MLP neurons of a small language model. Each row is named by its layer, matrix (up: input weights) and neuron, and shows model dimensions 64-159. Each number is 128 + 24 x the weight over its row's rms, rounded and kept within 0 to 255.
Before each neuron's rows, "fires on" lists the tokens most often at its 100 highest values on Wikipedia text that the model never trained on.

fires on: "ig", "ad", "v", "ch", "g", "um"
L4.up485 [126  96 106 115 107 167 118 166 129 123  95 129 128  97 139 124 145  60 114 170 140  96 144 125  97  94 116 122 135 109 155 151  96 116 127 120 129 131  96 134 161 130 137 138 133 126 124 122  76 138 103  84 164 120 127 120 134 122 106 104 112 120 134 153 161 125 124 138  74 162 133 133  65 130 122 123 148 108 125 165 125 138 115 142 151  95 160 146 149 111 127 129 142  98 125 130]

fires on: ")", ",", " |"
L4.up406 [139 109 141 104 159 135 126 149 147 129 124 158 140 114 129 118 159 110 125 145 168 156 156  68  93 149 109 134 121 129 158 109 127 134  98 104 147 128 140  97 131 112  90 186  84 145 129 165 121 138 142 134 142 147 109 150 110 117 138 105 153 178 120 135 152 143 138 150 134 116 153  92 109 139  80 128 147  89 111 121 144 101 135 124 148  99 131 138 164  99 164 105 134 111 114 160]

fires on: "ap", "P", "ip", "op", " P", " &"
L2.up253 [120 146 118 106 125 119 148 123 153  89 122  83 116 104 155 110 136 154 133 159 112 147  91  98 119 140  71 140 151 139 122 133 156  98 103 104  93 119 124  88  99 111 141 128 119 112 158 130 129 101 120 148 133 128 120 102 169  81 138 106 168 158 133 136 154 142 138 102 122 121 195 103 154 124 157 130 146 110 106 107  95  93 101 131 140 158 169 156 100 147 143 118 122 136 101 122]

fires on: "\n", "==="
L4.up100 [132 126  54 134 126 139 143 159 142 154 117 153 103 116 135 159  96 101 131 129 113  96  74 114 123 126 141 151 120  99 108 131 110 114 118 114 126 149 128 129 128 103 141 110 125 136  78 102 169 154 141 115 161 173 130 151 126 142 142  79 154 186 128  95 117  67 124 153 134 171 118 145 131 135 113 136 109 144 138 125 158 166 118 129 135  89 111 138 122 165 129 160 113  98 106 163]

fires on: " Or", " and", " &", " or", " as", " -"
L2.up363 [108 119 152 110  84 133 113 118 130 154 138 140 160 111 176 160 160 171 112 139 157 122 109 151 140  96 126 121 157 141  70  94 165 108 119 123  96 124 136 133 152 108 114 136 122 143 136  94 152  74 114 147 130  85 127 117  72  79 141 139  90 143 146 115 137 129 155 154  96 140 103 141 133 144 140 128 133 105 137 148 120  99 168 122 111 141 115 183 112 129 132 129 102 103 159 147]

fires on: "ist", "er", " Democrat", "ter"
L2.up68 [113  98 152 126 169 116 160 142 114 125 170 170  82 132 133  84 163 127 107 127 131 165 157 188  70 145 148 161  99 133 109 192 101 124  86 168 111 154 120 150 155 122 158  94  93 130 109 130 111 125 129 130 121 154  86 150  69 124 113 123 148  73 177 101 105 131  91 138 124 106 145 184 125 128 124 137 138 143 122 158 138 171 142 108  94 133 130 116 143 150 139 123 146 134 133 131]

fires on: "id", "c", "um", "5", "od", "g"
L4.up4 [127 145 114 139  94 106 123 147 109 118 109 180 106  55 172 116 131 120 142 160 142  96 120 128 133 154 141 194 151 125 141 150 100 124 115  99 158 136 117 101 165 167 112 131 170 142 131 150 142 116 111 108 137 111 134  99 112 110 113 159 132 135 163 125 121 127  94 139 119 123 138 107 111  72 116 183 113 141 114 157  96 101 107 108 137 163 139 145 121 151 119 130 117  91 152 159]

fires on: "ist", "1", "er", " by", ".", "2"
L4.up393 [148 135 149 140 165 120 141  87 132 119 133 154 108 146 144  96 142 145 107 112 112 128 132 153 119 129 115 163 155 102 137 131  65  72 124 118 114 165 116 113 138 160 145 140 120 139 175  82 134  81 132 162  96 183  94 109  74 116 135 125 104 139 148 106 120  99 122 105 134 144 122 113 155 140 127 148 158 113 164 116 136 149  83 142 161 136 117 124 158 115  96 121 150 112 149 151]

fires on: "8", "7", "1", "6", " |"
L4.up39 [ 56  93 150  93  99 106 154 116 127 160 134 164 112 132 114 155 124 165 160 131 107 153 131 168 127 142 124 151 132 119  86 142 144 135 103 161 110 106 129 157 160 149 128 157  97 134 118 144 154  98 122 134 126 123  94 102  82 116 168  86  99  99 129 130 126 101 125 141 142 159 166 124 105 130 131 145  95 140 130 113 160 112 127 120 107 135 183 165 125 133 168 140 135 103 173 163]

fires on: " in", " School", " Pro", " College", " County", " de"
L3.up20 [162 139 131 116 177 141 133 105 118 103 125 145 143 167 115 125 146 118 120 130 127  85 180 139 139 126 131 160 148 150 169 105 154 113 125 139 141 143  76  74 141 136 117 115  88 136 152  79 102 160 121 124 115 112 146 126 145  74 108 107 140 145 167 107  92 173  79 152 113  97 140 138 117  88 143 113 129 144 126 135 116 155 141 109 136 122 107 123 112 130 170 110  79 114 144 128]

fires on: " and", " or", " &", " Succeeded", " known"
L3.up22 [106 147 142 141 168 117  64 128 174 138 132 136 121 132 132 100 162 154 128 115 108 109  84 150 143 151 106  98 114 160 126 103 142 123 103 135 113 103 140 147 112 107 115 136 132 149 106 111 155  85  92 159 138 137 112 102 115 105  75 132 136  75 148 122 132 135 145 109 157 145 121 124 130 140 119 101 135 122 153 137 130 112 101 106 116 142 146 157 108 118 144 109 117  71 164 122]

fires on: "===", ",", " ===", "orm", "ation", "\","
L4.up117 [136 123  99 127 146 127 122 112 112 128 150 144  94 139 106 101 111  98 185 177 123 108 126  99 102 126 120 145 128 117 113 126 114 116 122 104 154 144 137  87 117 135 138 107 136 158 118 135 158 155 111 141 137 156  94 144 214 117 149 127 105 192 133 153 149 162 117 158 162 149 130 113 109 121 133 125  94  78 130 140 101 132 134 174 161  73 113 115 169 139 149 127 151  87 129 140]

fires on: "er", " director", "ter", "ian", " producer", "ist"
L2.up217 [114 115 146  68 135 156 145 119 123 146 177 170  91 122  95 116 166 128 103 123 109 149  88 112 125 154 167 141 132 137 126 146  55 139 101 111 120 113 135 124 147 162 176 141  66  98 141 151 100 107 120 105 130 159  92 118  72 117 122 109 131 126 171  86  92 126 123 132 151 130 100 153 124 123 140 166 135 163 119 116 175 164 150 108 144 122 109 165 142 132 145 150 137 157 116 136]

fires on: " bl", "-", "st", " mi", "–", "ar"
L3.up163 [158 150 168 107  99 150 126 126 160 124 112  98 145  98 139  99 107 125 140 122 153  99 149 100 131 133 153 118 142 133 152 141 115 152 148 109 155 105  83 126 165 160 131 146 156 144 134 107 163 146 108  96 140 120 102 150  63 110 127  75 120 109 102 140 125 189 168 169 121 133 144 116 147 123 115 130 157 133 130  97 150 160 112  82 133 131  80 123 135 132 116 122 150 133 139  94]

fires on: " sc", " st", " gl", "st", " bl"
L2.up347 [115 135 110  49 119 129 134 106 107 134 157  85 126 107 114 122  94 127  95 134 160 120 127 112 170  93 149 125 107 108 162 118  84 184 118 125 130 143 114 127 153 157 109  98 110 141 108 111 162 134 135 103 136 130 111 137 119 110 114 123 177 136 117 138 128 128 167 128 125 133 111 124 102 147 111 176 109 106 105 143 152 130 153 111 130 148 105 144  96 118 112 160 170 120 126 103]

fires on: "ar", " Har", " Country", "as"
L2.up218 [123 126 168 116 159 107 136 110  96 134 180  96 132 121 160 126 128 117 157 125 141 180 114  96  83 106 166 107 125 164 122 150 101 118 100 165 153 164 115 118 151  92 149 100  95 140 111 117 100 138 144 123 163 119 136 157 148  99  90 113 126 136 130 105 152 151  93 106 147 103 184  60 141 130 100 125 142 130 131 139 149 139 169  95 141 124  99 116 153 105 101 125 185  91 126 109]

fires on: ")", "8", " |", "9"
L4.up318 [ 92 110 123 140 166 151 105 111  98 142 109 104 167 140 123 113 189 106 115 160 117 167 145 117 147 115  85 108  89 124 117 103 144 130 129 131  97 114 104 125 154 142 120 160 124 139 115  97 146 148 151  98 135  89 133 164  72 109 168 112 101 146 127 121 137 108 132 138 143 135 165 128  91 134 132 137 158 131 139  98 208 117 117 116 120 136 159 150 137 152 183 132 117 133  93 152]

fires on: "an", "op", "N", " San", "ap"
L2.up406 [ 96 105  89 107 156 137 158 159 147 111 133 102 114 107 139  78 123 135 141 167 133 143 111 127  93 120 144 141 132 170  94 109 128 133  99 127 108 164 140 108 111 143 131 150 127 164 142  99 125 159 117 153 145 151 173 115  87  88 153 129 121 116 128 131 123 154 138 158 132 117 182 108 120 126 125  54 106 148 156 158 141 133 149 164 126 147 151 124 126 125 164 136 139  99  91  93]

fires on: "ist", "-", "–", "\n", "er"
L2.up378 [127 139 116 121 117 136 188 129 136 135 117 125 129 120 172 139 100 143 140 120 128 123 117 151 138 150 170 146 135  67 144 118 123 121 117 146  86  91 148 112 122 159 138 148  95 143 119  92 132 143 158 151 157 175 111 131 103 135 110 109 102 121 161  97 122  57 150 103 154 134 136 156  72 128 122 123 156 160 116  80 157  82 133 132 150  89 134 117 123  99 137 133 147 121 125 126]

fires on: "9", "1", ".", "p", "2", "op"
L4.up201 [115 133  96 109  82 159 141 122 145 118 111 108 145 154 156 131 142 144  67 108 100 148 135  98 130 137 121 140 150 128 139 110  84 122 121 106  97 139 125 118 165 133 161 141 163 127 170 135 102 149 121 173 123 120 110 107 105 111 142  89 134 136 121  66 145 110 156 120  78 169 154 113 100 116 126 121 175 114 131 120 121 129 141 156 134 147 116 186 116 126 147 107 142 138 164 100]

fires on: " St", " Championships", " st", "op", " Hot", " pe"
L3.up627 [113 113 155  97 200 133  75  83 104 116 145  84 143 136 109  91 120 153 124 119 121 131 131 155 128 111 128 111 145 133 125 140  87 127 106 142 133 115 134 130  81 143 150 125 122 180 134  90 149 140 108 129 153 148 116 122 107 137 154 149 117 168 132 111 138  98  89 162 115 100  62 117 110 119 112 169 110 140 112 129 131 129 138 118 145 154 143 129 192 123 138 128 115 127 123 106]

fires on: "-", " and", " &", "h", "ph"
L4.up482 [117 166 122 134 109 143 133 149 116 107 103 136 113  91 105 163 110 148  86 113 118 124 126 136 107 194 112 155 108 124 152 106  99 100  82 128 148 117 114 102 157  90 124 128 106 121 137 108 117  91 100 113 123 103 109  85 116 103  80 147  84 127 174 104 146 100 122  99 164 154 113 188 114 127 172 119 149 141 165 152 109  94  88 131 140 167 115 164 160 143 142 138 139  94 110 121]

fires on: "°", "ar", " |", " an", " is", ")"
L4.up67 [ 95 116 114 135 143 118 179 142 108 126 104  98 155 156 127  92 163 125 100 135 151 132 103 158 113 151 162 116 132 110 105 147 112 145 142 154 119 133 124 144  89 168 101 157 152 117 127 159 128 136 105 125 117 113 146 128 100 121 129 155 117 129 113 130 138 128 105 127 173 103  99 111  76 116 102  91 131 112 121 137 152 132 143 112 152 120 100  92  95 133 195 113 170 113 124 181]

fires on: " st", "7", "9", " $", "8", " St"
L2.up549 [110 129  80 136 168  95 106 124 105 130 141 141 154  92  89 121 131 104 112 114 122 140 131 107 122 120 151 150 115 141 171 135 114 104 128 102 143 114 171 133 116 146  85 119 147 163 146 141 112 111 126  91 126 136  85 134 122  86 144 146 131 136 170 129 162  94  68 113 151 114 161 161 154 106  99 125  82 142 119 136 159 141 156  93 133 126 121 117 177 116 126 121 123 126 147 134]

fires on: " National", " Art", "ournal", "ess", " Off", "ain"
L2.up504 [142 159 153 108 130 104  85 147 114  82 113 117 154 164 144 147 136 147 108 140 140 126 110 140 121 130 115 156 157 131 138 122 118 113 127 162 124  98 127 132 151 120 108 135 117 166 145 152 152 164 128 109 106  93 151 134 142  89 112 115 156 108  95 138 141 146 137  77 142 109 123 114 135  79 124  80 150 118 123 129  67 143 131 142 184 112 121 106 140 110 144 121 113 134 180  99]

fires on: " col", " Bar", " acc", " h", " bar", "ah"
L4.up506 [158 155 122  88 102 138 137 148  95  82  79 130  92 103 124 143 115 115 117  78 115 178 128 138  81 173 129 146  83 137 132 123 100 138 125  77  81 196 136 104  76 149 102 136 122 158 150 103 131  92 141 157 179 137 123 147 120 135 129 119 107 103 151 115 131 113 121  95 121 129 148 130  92  99 134 130 138 142 144 168 164 175 157 124 114 159 177 158 135 130 156 113 139 118 149 129]

fires on: "\n", " |", "===", "==", " ==="
L3.up90 [159 134  70 120 121 144 142 100 185 143 120 152 147 138 127 142 121 138 119 140  98 111 142 112 118 107 147 177  87  77 123 124  93 134 126  86 150  99 101 141 160 111 127 146 130  96 126 147 154 146 138  97 161 151 121 168 132 130 175 147 125 126 127 112 142 111 108 151 103 130 145 196  99 136 141 128  95 136 156 117 148 162 144 156 138 134 162 165 118 134 110 138 107 123 182 115]

fires on: "-", "\n", "N", "n", "am"
L3.up636 [ 92 121 116 153  98 149 126 161 136 133 143 171 179 140 141 134 127 150 126 152 102 137 104 120 141 137  94 139 120 101 127 173 171  98  99 121 177 118  73 141 136 109 105 142 143 138 124 150 146 190 113 113 153 139 125 171 130 148 154 118 132 151 134 100 122 126 136 144 127 162 116 105 134  83  92 137 119 113 155 106 134 121 109 121  96 134 133 136 141  79 125 141  91 107 153 128]